config.yaml
num_key_value_heads: 1
intermediate_size: 768
hidden_act: "silu"
bias: "none"
parallel_block: false
init_std_down: 0.00247
optimizer: "muon_variant"
lr_mult_qkv: 0.4
decay_fraction: 0.772
decay_shape: "sqrt"
batch_tokens: 65536
doc_mask: true
max_steps: 6627
MLP neurons of a small language model. Each row is named by its layer, matrix (up: input weights) and neuron, and shows model dimensions 64-159. Each number is 128 + 32 x the weight over its row's rms, rounded and kept within 0 to 255. Numbers have three digits each.
After each neuron's rows, "fires after" lists the tokens most often just before its 100 highest values on Wikipedia text that the model never trained on.

L13.up625:162143113144084098148175080154068159113109071058134113129106196135153120197136171070114163135098154087148143094078090075200120113116130105169201156104101105083119129088133128141121122127072136083084111132088117066125090081136146128159146119113161115107143153135104118089133115200182188134
fires after: " g", " G", "g", "s", " L", "ash"

L12.up162:150115110139120170152152082124144144113149105126095149129123096100108118163134154153136098100131126164110062118133138118133131150115162154034122168094149134135183082156091165132105164139149118130238162158107185098145147162186136131160149146129094223139152165075123113100094091187146099142
fires after: " T", " M", " N", " Wh", "M"

L5.up762:152133097137170133121154159139088150147080139106101114113143123122208129116117120097166127155173114133112092167090123114145114138128099158150101115156214059121140150055126132058065146172093100098097157149099158097120142164107092043160137135150109141124172050086155116098162144116111063123
fires after: "==", " |", " Team"

L10.up216:100159186147122084154075139160089171145088119152130197098078140115096172100097117147146142113126087072164129131114135168120142096087081174124123162091122140180160121139065170122172114146101099139124082168151139114107111174169153107141109048131139157160152170152134130147079073114140147172
fires after: "°", " +", " Ab", "th", "_{", " Christ"

L10.up397:154136098118097121133077149093127131143124090077135172148147148141192127135191138122115105140168205168164158104138130090123110134114127136135178157104091118168150112167093101142124161151181140112174122142130138142147110148139175187133132121155210156147197143076138045094093113132104134093
fires after: " G", " N", " A", "-A", " K", " O"

L9.up489:140126081093136170142102051122150088187140158109069080114165050082100112186135139170110127167173145092142130128052126174130105150122129132105094176145126151072163146171083131093123088095148131148138120108183090147186183102059129155161055155129109170131190141161185174167090156096127142176
fires after: " p", " P", " J", " R", " j", " Pal"

L6.up448:081099069096163153136144164133150089095121113084097138096125063087106209135110106131109124112114137074147137114122165140186146146184110129158141169098126112138121151165138147153136156094114155104146113122139146150156183138169126142139120135116162166117137087152131111168091181102123125145
fires after: "\n", "|", ",000", " ", "-"

L7.up281:104118111097131156205146182167132157097107113181138154106161141160105093068073171149132093124157098106103114115091128113140111156172097120127191162108125138118148127168100116066133118139120169115162118161101090152117161111101105145138162069167116095155115107160134146102138147130110089090
fires after: "\n"

L15.up118:101093117098122150101148138162165138140098083127068150124093103101092131123122161180135140117105177140105093132136219137179101222110098088124103127160184143166096145054124176087132102109075187174117048101156139107138166166073083091121064107139115124106128123139131148117151149155130155103
fires after: " |", ";"

L16.up183:088169107073105165159085098160144140134134158157043193134113150119109147182132108106183124173151151102109076096150135127149087125127155138130075135069088128127131129121138149132162153121123117180145126148118084141194100055100101099201117145067164086132083161129082147107108107128163162129
fires after: " 201", " 200", " 202", " 194", " 197", " 199"

L13.up6:135128132131147138150156088130095173100096088154143129085118115066195096115099126136158136110096118097132131102186107133138084142134109150165129096058131090138141116102140149090090105110088140101084117134138117144104113166134067178159127156098149123133154135159198158170092175133110179123
fires after: " Sh", "h", " in", " sh", " ch"

L7.up325:096099120054139111085113110144128088133153104087150099154087126123135106156064086072124151170140185120117115156130191140178138142122158096111057108104146128117131140104126141158165109104152118202126149102148157102118066135130150119139109067159122118111137153135125119137129150060165092140
fires after: " G", " m", " L", " M", " O", " Ch"

L15.up697:164110134113121144099150050140107127131146095146145128086152114160214150113189173118138145128124138110102141175093134180117155212126167114106116112104118123137130156096120121097128122103177105120121154158163120184146143070156122192100111090137124103142081151165118106109096066063099108076
fires after: "\n", "|", " to", "ast", "a"

L6.up283:081099139086161113126142177085232089079076142138094135145113153127076186121157105135184163150107131108135131118099159142141154150106192107064125137111135131125149164074145145158134145073143138134132149128112104091166112123105106120127197075143165087096170086128140130117096091176083171147
fires after: "\n", " F", " Mar", " n", " Sh", " L"

L5.up748:088177140132154148159135162171171117131084117116123081111069132170098149135122184114111155154168096081143109158107140129170179127150133155093113135039178156073165162143126092102189101105168113083159095149170140134109108216136082152160183203137178137086166133091142063099097144135136118123
fires after: "\n", "==", "===", "V", " S", "S"

L9.up149:124090122119132126138129134098088120179094166208155075142135090131130136146131155120135150120115223068086106066156180138136139106159045136136128127094127126139120139140133141162125120211137076136070069132113070155135108105148121116043144106148143170066102131142143119184085119151035145120
fires after: " in", "In", " In", " |", " from", " the"

L7.up686:131121043143163118100090125148077129095111128150130133126128111150149103129103082129101095099155124111110091094120080124063084118179128155130159170157114160132092127147116137131119139226161092072117076111159117168154165112121110128147166119139154124144126119135122182143178150145113170132
fires after: "\n"

L5.up100:112110101165169138188127162147140084124116124149146080103156165182138141091169149120162146078201135140096111154054148170134117072117203096125121118149148146153075100114181138093070168130161112066190180067170050130146104174152098094127125121093135113157140037126138093136145118129119129127
fires after: " |", " Top"

L9.up486:140142116196120072124119085116104132161062159206162118152144106136137134136099116164125194130161199115129099087064120108140113121197098145163146102142093185202095076099158170123107136050117099129108148121112140079165115127134113125139128136143141103157161110121139090115150153099140039145
fires after: " the", " The", " s", " cl", "The", "cl"

L9.up214:149101112144181126086132079129124142176129103141129116186158108164177110157106081168145219174092170157133064165104120099167187139103134149166090119080146155068104170155140190142100158186132180122203134125118107105127136142119107140115097139127096172183133118081162113184103132112079151138
fires after: " R", " st", " St", " sp", "St", " p"

L10.up679:223108072100112090104126181113105097151062116083104115141138147149085120105166085145120135174148127092155172104169097141123037173085163165088093144087142131167116155083138123084128112108114126158157100121148109155142086148119112170139108144129083086109141171191143091140167160153145101144
fires after: "\n", " has", " beh", "F", " poss"

L16.up80:100150088117171155172108127089119098115140112148162136127148095137161143109147164121084097170101137105145117205149146165112132121093079125118163130096055157117155131169139149121096164132123085133091139127154146127121083111148179131137164113039139119166108063133088142162163184108139157152
fires after: "uz", " s", " look", "ad"

L9.up106:177145189152103179131162146129161097163185133113145142148145059088096195137136106102123137108133197129111112146163141218155126124083084162144072153154179170131143122132089146081135107094129117140115130100150075109169107116077114161114164128127090135143136132142088100155119125174130157138
fires after: "\n", " \"", "-", " (", "==="

L12.up433:078147104109131095198116110166135130192094096068143177113199144138111097132166191117138116163044142072124140143157080206128055125106138148119098142106172115058115148092138118113091133183100128101126145122122125170147153150112133104112093132152117116182140138139087051168201138112167179107
fires after: "v", "ol", "ew", "r", "ov"

L15.up631:157105095104093156143143125100107075106163092144147133090116108129159115088109111061099117115170193095120118146142149157145149154100132142119098088096109090132111158146121120128085078109116112104150153098202141146112133056106179178065149100132138155105139146161182091086095142077146150110
fires after: " S", " o", " P", " G", " O", " N"

L6.up62:112144191062137115125118161113194165109115109149104179094081134201066113121089133149112146099114151119180138148153138146207165100078078120119078116108147102083139088118164121103174136137153098100104127116080101124188165163080155154185163122121150113097111086117103131074105146090145132089
fires after: " |", " d", "ber"

L12.up256:104189150076134150157090118124172160209097141140109135117106135149089131192140190080118160178173102137111034095105205151151162090116113117122126129075101110138156108117137115074138112120125151120151124159164131178163124197140106104112144163153130121090125196119112190147100114157146181102
fires after: "\n", " B", "th", "d", " Step"

L13.up415:095129121144074152095154085141098194143095180106111109113150109085165106123126052137097152085107158074075069147101134137107112131147166173144058151144128150145068104066088149120088136150134082164109159150181184109170146147115108146157141171020163179115149155192126113108159053136160105127
fires after: " |", "|", " y"

L5.up491:145160106114133089099144165049158117133149132119120154171110096126111135141120190169141159130089109106135113143131161121157146152145125125080128147140147172096151168170114143112077166123168093116129106147140090142084048153086143151124124185181061141140176092111175132119145109036112101133
fires after: " |", "|"

L9.up67:071185163154116117158138112146101139116111107180132096136158132133131095092115121156094102112175147171177102137178122123092123128121119123133068145150163130086128150130168151097095134233151148195129178164125131124092134116118094139116116094113050128103149086138154134107157113093132128079
fires after: "uz", "|", "j"

L10.up6:189130133097107118114095142132153122109159090158130110108122099136161121149140058140083149084125134105135136127114159150150114114117118165163064059099115135138040080094110135079128091135164143130084133077119100103100100112179177132101150136126103121163061112052094176129108186109118143194
fires after: " 0", " 1", " 2", " |", " 3", " "

L5.up247:100164091115178134101154148069126144159100151143136189172098143072106144124099138126145073098139075132109139106147180126144140117129141139074120137139101148144099120134108144180116129113137100110106119203107149106134082118139157097058126140168105168115165125097125138117156079060146089127
fires after: " |", "|", " (born"

L10.up565:116148098115080106124150106161131107113187131097155198155149132107156161152063168184101177156106102138060058165120130148096081166108128182104113128134136133073154096146106137158175118112148114130110100100197142115113111072150042161108097138103089075133123118136153109110105177120099169100
fires after: " \"", " (", " over", " to", "/", "."

L7.up118:154106182123125108124152100136155074157223132086158170046121123133088066176093089152121089108116148153103206164150112160193125114152152103121098109114165065095122110161077130140110139113160119167120137143135182075127127153130106130147112074088130127154150163109112088103159143076101138096
fires after: "\n"

L16.up104:183199111140099120089124160117163053121110137149149092182174124166198085132141125160157131108066156145082087130113135131132108107109088144234108126140199168155104090114093181100191109198133155165155177140143189145074114139139136112074089130055097118108124148150142153093135113158111124196
fires after: " on", " On", " |", "On", " K", "|"

L6.up11:126152046119136126097140094193215107126116142134118130201127167154116102112114166123169144133189093169151128142107157182064136181064070161061082112151108140147109124082107138101091140087061115127120115114123138112138055108087166150161137138165165126130149129139117133100124055106154165126
fires after: "\n"

L5.up58:110146147141128116081095119104123140152108130100103119161104131143139100159110188131112109230100116125097137164122107132145164205133088122114146122092097182157172118088088180112178190080100099147038142160141125127106079187145129111151129134149126169110151112123111090187154117136098097096
fires after: "===", " ===", "\n", " to", "^{"

L7.up27:105173111171134126157065073111079154066140166145103143097131114060086127109141189171114135083106117059102147140131119141113165126144104159155135135134133129148147098125121114082173133195168122109103081130135121144142174111111187066123191185081181141143099148081130169190150102149074154122
fires after: "\n", " C", "7", " In"

L12.up373:128090122118137135148145116165173084134161082081128172111143095098128114102060128119125076150069148102120158074154151104134143063119143117088126106146119119096116094084126089191133076151174119133172150109155090092131146149116173162165091166157088163109027128147136086144162128125112072092
fires after: "el", "ol", " |", " Col", "r", " Atl"

L13.up99:158121116106098150135152181152089137168144082187114186147121141133086153082161051201132099080086121099116105110130124139127099164113160140100171098139136139136146097190076101126165097116181139167137097173150081130156147094132130111112184149168176098148207163124170124134106130122173063103
fires after: " N", " M", "N", " A", " F", " Y"

L7.up636:110126077159208114141111129169128130138111133141126133178115150114107158109150148111131046129159101086087123119041140063161136127135127145149130122151061123127137110119111121064114089092084144114100104144075120147128107141117079147156186058127135106136159165105112122155203124076141124078
fires after: "\n", " R"

L10.up537:181179196108073118124180091133124081132129114174133155099139148206145143158070122155116122099160180146100155110092183172079076180059166115091053089118102189101120162091127103160106126117128095105149105125091107118113120105197164136160141092115137134133115156163108103093156127140106146164
fires after: "\n", "==", "/", " (", " D", " S"

L8.up290:113111123128149078153087123155075146171121097194180119116117158127068077097105158130209124136130165125152137080094173112117106061119089084083097150116112121129081122097095214189126113155178148126077135124167103143111155103095127122130096148162142086138125128124072136185118133183058135048
fires after: " in", " In", "In", "|"

L10.up225:143141123123078100080206084103142158119095086118097133107100115103135207093169152147135119129141119155125123139157078093115113166094080182181118168127113142086131145102186140069148093117158143121111085124146108127116166077165104139107104165168145101137145187112163129155060096067113154148
fires after: "\n", "D"

L12.up230:095119159141100128114136156141081120108150103157115135146091146139106165125089137099172106170088191080169121197119148140184137075133127146090148132141075138138156155152141133113188199125104108121120114099213095104139180083129154174161104168081157159165051087092183171145081129171092124126
fires after: "\n", " C", " G", " 1,", " 18,"

L9.up716:174156091063147187150124077090141177155086186107132122099137146108114115113122090134153095106118153236085105099102124129093137123106124133173124115122144122112164177074158155131115097147094163104129174116159092135043141114168120106117142117071155127088121139111139096096151161139167128152
fires after: " a", "|", "-", "in", " an"

L17.up342:121134142090155117184094166126122145188095101123181182116134149118101109112169140081137091071129169099135159143116117081110093097098065114107124155116091043069198149154102155156135099188167144144131127091174090114128180116155099110155114126120099133133115156088116156150126144102149130082
fires after: " in", " to", " from", " (18", " In"

L9.up350:196074158145079093154131131152144154060213131097155113111121100099155176135132096140112071097135165160118157114113109108126144103159145181160132099107118124144105122104092123145141159137145115058137177091126161112102159093144170113169113082161115116124116144108177128106116094158077091144
fires after: " L", "\n", "L", " l", " Win"

L10.up266:096105086118149130135163156148153127105076074157136195155134116122174086164058120067106139154084138126093094128107184128133142159117136177094124177163128084149084129163153136133107117132101132145079143139131117092157099172158107126159138097155139100178159197076136152143147115100136136123
fires after: " |", "|", " G", " 3", "K"

L5.up392:113184122108127101185071190086138107180186153093148149096140152158104135156136116109084106060157071143163122114103156140182097115151108125125146140080173108079063116190113102075108148136178096101138132131118143100136090111125099148095150192113102153141119138130093044094076108111136098165
fires after: "|", " |"

L9.up86:115162116171103136111136120138115136118144156136114101095180154078184139162080115129141136150137105151121140071148149134137143140126141152037046167131102132108154140126096172079093098144137157128120157098094123111107129169145150113124114100135124131152169087097103156135083129101172136141
fires after: " M", " P", "M", " V", " U"

L7.up657:081114082115140113171139108149131092085156150156147104086108091141143094134088121155117176077144111140123117172153103143132111078143168135053127153125171166118085085118204148133146157182182094111128139115203092099158150125121102116100169140132132094163130165090120178100160123108121105123
fires after: "\n", " g"

L9.up50:152162140153098088076106118187109087087143119139121179155143083160151108154138127179094153106093076142099115103087091153164128146101166133066099150114133144090162184075168171078161136126099156114140234139168118123149157094071097124105114080131181060103115138122117086131089141138094134105
fires after: " (", " \"", " ex", " un", "\n"

L5.up173:145110106099169174125141108115110115132165157120129173136117163095130066114172185131153133105133106139122109116131127043160101127108156085093111087143123122104085124104168178181095149182143104082178139060136088149150123112160125050080148127127084110120088132171081065092136113125072134190
fires after: " |", "\n", "|", "|---|---|---|---|---|", "|---|---|---|", "|---|---|---|---|---|---|"

L15.up383:124132169122102147138122088132124145111099103095126092147139101149095144136094221172088125122157125120121174167160084102160140112135115129108152161134105134133107144121108147102134148106165155121182129145102119076156110128088144081183103128152042100149129152213099151108116096105112170100
fires after: " d", " l", " g", " D", " st", " pl"

L15.up756:088093096085143138125167197148111154132096120159135101150152074063137199156144110145100134126160117128157150108127128099148138155118083149082171157090124147083107155127136107103114090185143112174126080152137092120104068152132158144210137156131109105087110111091158066138135117106132172157
fires after: "==", "\n", "===", "s==", " =="

L9.up458:169130107135134106149216139132135096139122158104061090118179050081185211112180100158131083066105166139145101169181105196117146111177151141121145116140114138128095153145145137172127103164131151133045100211088119128088089105148086177093144067117128097114085111089158066177095156121134092129
fires after: " was", " N", " in", " were", " as"

L15.up396:102154135096109113088178152115148117153156141164168145167117155154132133077114107125149137129129112143138077084114103122098101121125080080101185130112098065092132177126123147093110099082134169120163171085076000168159120172193181056130140071142115128048114150080138102158101137158156131173
fires after: ".", "\n", "s.", ")."

L9.up273:152106133118043085100119137057065147137125133110147147100134134151165154108163073079102118138138123064093176170057171170166139166086152121130127140170131139140088102162096139100170124159128122173150192150130139048121156099111084100109127114153149095128131145174131125125087098112035142137
fires after: "|", " P", "\n", " 3", " the"

L17.up42:127096132106022169103153109088120123160094143152082155109146128163132134163097099107130123163148133150110146148078094138134088152094133098139171164140133072127136130113109193174104112127146123124153114093119137126129120101103080161152144127096139117103130168153137096141128184131153181084
fires after: " G", " L", " g", "e", " O", "os"

L5.up698:102069130129155122138161128109160154072109091133125091108104100123137128137133129157152188182135129133111164121112118120137164148124124109143110086100147206181116118143171143134146082124119132091073109122160107162144088087177143125141129220152159092160162117163178045095148090069115153198
fires after: "\n", " D", " f", " al"

L2.up360:167148133141096178142100151070135106146127143114091119141113122089140133087122039063158158126164114134118151139134066126132150107143044118062172153165089175140097112124158137151085105075131129132110131106151100139082117134157087088148092174157140099102119104113113140136155157053109136137
fires after: "\n"

L8.up373:151098103097129131130083162085181136144168094091118114132130091120068076132137121159130160115140151105090148106157180167139101155127132130119151103070166188130161131130100160045129168143090159136167141111088140108139132143118124120128167122145134096113227116115155115148130072107084136135
fires after: " |"

L12.up398:144086109100115132103146188158120186136100088163109146108126113085113114130114115148097140055132142069131157085131057163148102155136114147137114093125143117097127198142148195125097100096120130140179171061114073121136069124167122146155101100070179153123094138136167136108088143138128140132
fires after: "\n"

L7.up555:130107049105138101159095119140164144071106125219112192070139071162148169111125131110136124130158136123139086128122110091138087091140110112166141170151100184092126109158132110168129135238136128094147130134125109148160108117117126133114176073163080158121164176125111146125123133144132140148
fires after: "\n", " C", " des", " Sc"

L6.up74:147135144144106149137143112074214091108156144159133109147089155167107154160144140110164101121151083174112119098066178132149172127152109123125155083131150065116119150175155170100106118116139111084093097152149175147125104103143100163114107197140182117159101144153118120108168089064144141127
fires after: "\n"

L12.up43:157162165136141122129106163137119153166162059107070186128159135168079123131145111153119089070077143121110094139132115151137131105194140142127094133115081124086113146118149082115121181072074118081165103142197189148126144182096098166180093151130074103125114149134137108111103102120128132071
fires after: "\n", " is", " was", " w", ","

L13.up73:127162142094144168171105161123142077102205084143128141123113194096123080173228167130131074180154149089112100179166106085138092112133135110121092148050086078138154086076102167120128138174084100136100141110108187121098132128137140146159155167095156065118140157125143179108125116098147147178
fires after: "\n", "===", " tem", " ===", " Col", " em"

L17.up398:136113061152071060148140134084107100102102109053110063072166201162164136186138111104129115109057149126148087119147096127191097120091085141162123081110138119162152157064122178109080104123126104138124127114105187111180094108094094112162158159152188124088138123134175132121046110084102126125
fires after: " |", "|", " E"

L5.up622:098107142103067191058131111092101152146140154109149188160146106101111134101117144144124052109076115106063158097153103095153152142158120160081111159115106183162150137074103124148109135106108127148064111207134118128126060109130162078094115097175105119108177113147122070113102067081111098097
fires after: "\n", "areer"

L8.up628:118128112142150106089113032076141098060125090082120075084087109102107121132150113154102133112147135089138164067105165121104112109106092155159163123151098161168084107148099107158126137152122171133118124156139135098123176093103140118105142089177103101128168105122186162092128202117150129146
fires after: " the", "|", " p", " P", " U", " mat"

L10.up230:139176152098155109162094126122122102160138139172176103126108175122066060076148120156111129103193109113148105100151133086120122102157148144079093131079125099141114115117178111168098111128155173140175119150141079141120141116122091164151193123164136097088142157106112110141149075166101130192
fires after: "\n", "==", " exper", "at", " the"

L13.up661:083129100098220134087164075128147157132110088134126134157136135134140104107154170103141074125083112137097122062096127154120126072175164139133164082070137133137084130121113173079085135088156109168152110157227119138086144120124126113132117135132142087095107170085154123116166074128112183124
fires after: "\n"

L5.up358:141131109103096117099124116107091116114144126157129140141097084102090123027116189087134128158041155093101176118179072082096167163134194096104123118143153178151134170120178165180115176090075128151085124077138074086159086141076208058131166132105064138104155110140084121132168140135115126149
fires after: "\n", " F", "===", "[", "Z", "=="

L9.up41:158134138124123145116096115159126132154187153194103146150156130128119128150125095165090071150178100156141093143085133123106097127136183099128097152101119193117082083175039123112113141150113136145130118183160059189139175163080179155087127135138162186099169162149134120112140105143128163091
fires after: " Ad", " Ar", " M", " Kar", " E", " A"

L10.up188:102071132129123132173110107123082118144154097129106066121162143120130052079178130068153120116133161093107157130083171133080106149149106170098090167094162132109121095168161116094100150178078087157130109080125176114088172114124147120118122133073113104143192124101183144117105151100103096134
fires after: " p", " P", "p"

L6.up77:088088102055156181148111170102137128070118136118085141103140115138093124114143093129123183105124129171155128146113122137129140127129189054072124131136136089089094094065119127092173126080121109110151107129115108134179124171068105097152209085152171097066192083168148160086118114137139138139
fires after: "\n", "D", "===", "S", "US"

L10.up508:104140116150112115084095118124105127120158149122106112128129068162113141096122114089120080130138141071146099152143188138136117158102071107132103148087143155089113130128098093126160185142085114148112194210096090161104125169096139109152134055068103083145133113100154101138158178122059087124
fires after: "uz", " was", "A"

L5.up197:089154119173088162122095184149116090138083162081145194107108161164117136110175047136119122133152114103088156167104127110142138101146112140103174136108104153179095121098083114089083130140177113123123206160150096156170143218147101119122145107160157110170137117179101094097117127171077125174
fires after: "\n", " |", "==", "==="

L9.up646:126133085067122168122117102126180164129083181093119143094132159153117107068090147169109184156104118143156106090124115139134130157048105170069129150189110149140139168124125118095119087149128132098154129169174136098134118136158085121170163159166137126106160133113120083158128138116195119175
fires after: "\n", " inst", "rap", "ct", "ist", "ect"

L15.up599:134140146124143157087170102122191098124146114089141167136127081170079165129138099161171145095140136113140125109155111218136111121149206111101170107109123134149165115089119153147106041110174150185093143134194126146163155112167153184168086161122126137028153127068167138132110103184152142174
fires after: "\n", "===", " ===", "s==", "=="

L13.up257:099124186081083087090135091058109092091103104166128139150173098163118191147122100114132114170167127111145067140157160126143109165145212128149085183162150150122145123115102141139092126088149133124191141144124120110090085093101165071160143152148154130107089107135160088158153082136145090164
fires after: "\n", " D", "."

L12.up525:122129072100158111163074104172107084133166092093061143151088149120137121122112074125080142155163100164145124129120133195085108168088148133144147129115143200096133129049096126152119096118189157131117188149155168127106122116068090137168132158141161118121099115104110052157188087083121148180
fires after: "\n", "-", " f", " inf"

L12.up712:145121153099124129128135170142115082128140116124119143120155097060107122177189094160154119098081144146163134144159080107150105167142118139136161105151112147194111172156121136154086114151183150146156166187133150029138165096100214108150105181140108103112142119095115113126095067154131111121
fires after: " N", " R", "%", " T", " A"

L10.up603:178106177089081116184115126130089137180158139173117160150160169116100101121116078126106080192195129128107109130175067100093098108103152097121155120181109108126115158109140200105157126121068152096144187121136166184090108165109139085125098115088130092063127099169140161173094151089085134118
fires after: "\n", "E", "ack"

L6.up404:124170102110124149119107123081103186147132161186139130112095121183177084154124136157094156152133116107133082113114102153154109073120109140125163143145145153149096147183111128042112123162137108129154091125129109137131110137084175112103098113130177166112075169102138185094190138144107093142
fires after: " |", "\n", "|---|---|---|---|---|---|"

L5.up631:172134145118066113151109128150095149117192169153166110173146144124126184036166112072122085094077139134059154118133057072159153180156195110101105145104116151097137181105214096168158193194093136138142138135182098127098077165122143092119107135101086117096113116130079096137124138164149131137
fires after: "|", " M", " |", "-", " in"

L5.up692:158159132124149087108139096161134161125059123154117196102080077141127116145125207121096166151137083129155147097156158166158099145103132114138076127095093101101085181166118134092123138123144101020102141099112098113121130196087082163180139171135140072114205172139121109099155107110139151179
fires after: "\n", " (", "-A", "===", " A", " (1"

L10.up717:149146098145178123074132158126151123132151098136124106099104130156111188110090179109169091154122108129128119139118104112096066104079108081148125104085121077132160088078161168088095143087084108104091146120181188116135099165158150162094119120117147064110121134114138072128187058104118142119
fires after: "\n", "-", " act", " Alex", "us"

L7.up707:157123058111129154120175099094125163120125079128158105159104126141087155126108044110145084110112118131113188113134116134209123118169102125163130143088132125093121082211126123154131140189111122126056166115107160125177114124149143081126119093107083114082180107049120096151116137085135111133
fires after: "\n", " N", " household"

L15.up597:148177124087145146128132086114136083165147090087089149184114116117150199173154136140073111160152133122103140158117107145083153145087172158082176097105176143111091161121195178082157136075107144163150146160125172068115150112184163117162151120140150093165153128111128102170122104125203096104
fires after: " |", " =", ";", "\n", "|"

L7.up337:126120133140123071109106118081149185127094122112101154155114122090154124192109141189096151130124112143137092068098086105160145141135134094168152083123103073100158112160135123130145157125140133093093123168098147147196079149134151048126083079143107143189101164161079097128094158187160150104
fires after: " un", " D", " d", " Un", " P", " con"

L7.up183:143130145160149106129160134165135078132140112143112077110082190082131164125082116112117154194135177137122111118105117104124135177098135135135164143140119070136117135205099127099171116084096123156128073135112138144140094095122159186200089053136136073153124134117114125119130096087165122111
fires after: "\n"

L9.up94:142146129091124107164165166112157150119151046156115122112145111069143165144114115089141084115082152099107132117081072070124088128171107125186106134110126171164146119172195127125112112129176049135138099060146139118131131143169148110127039148150131136188154112166141183120085162113113081110
fires after: "\n", " B", " Det", " D", " K", "Al"

L9.up232:147136157139139143145177179135107189128158092171198108145122112123086120118109117118135151163127116119139159127104095183114104151132072125137083109104107070153128170162111148055077086068140132170110116147161086097147089189138134148114106122179098168101112126104094063143113108168039154174
fires after: " in", " In", "In"

L5.up218:104090123154135141095111113100123145118117110141114109127093142096096097103128178133182125147096134133131131150103104068078133126134117115135204096156125203180152106100161136091134100128047128110089137123157053129155037108137159068111074202178081129162128099121160085124194161146088090183
fires after: " (", " ", " A", " the", " And"

L6.up523:135123108152120165120070143075176124146143132178129176135068111180177097117056100113104123132080143123128135156165146150188193086118100163099149099150135123137148176144124168126121086092137109127096119132108150169096105096085162121116088142100135115179080184090121206112152096138125118122
fires after: "\n", " Ill", "P"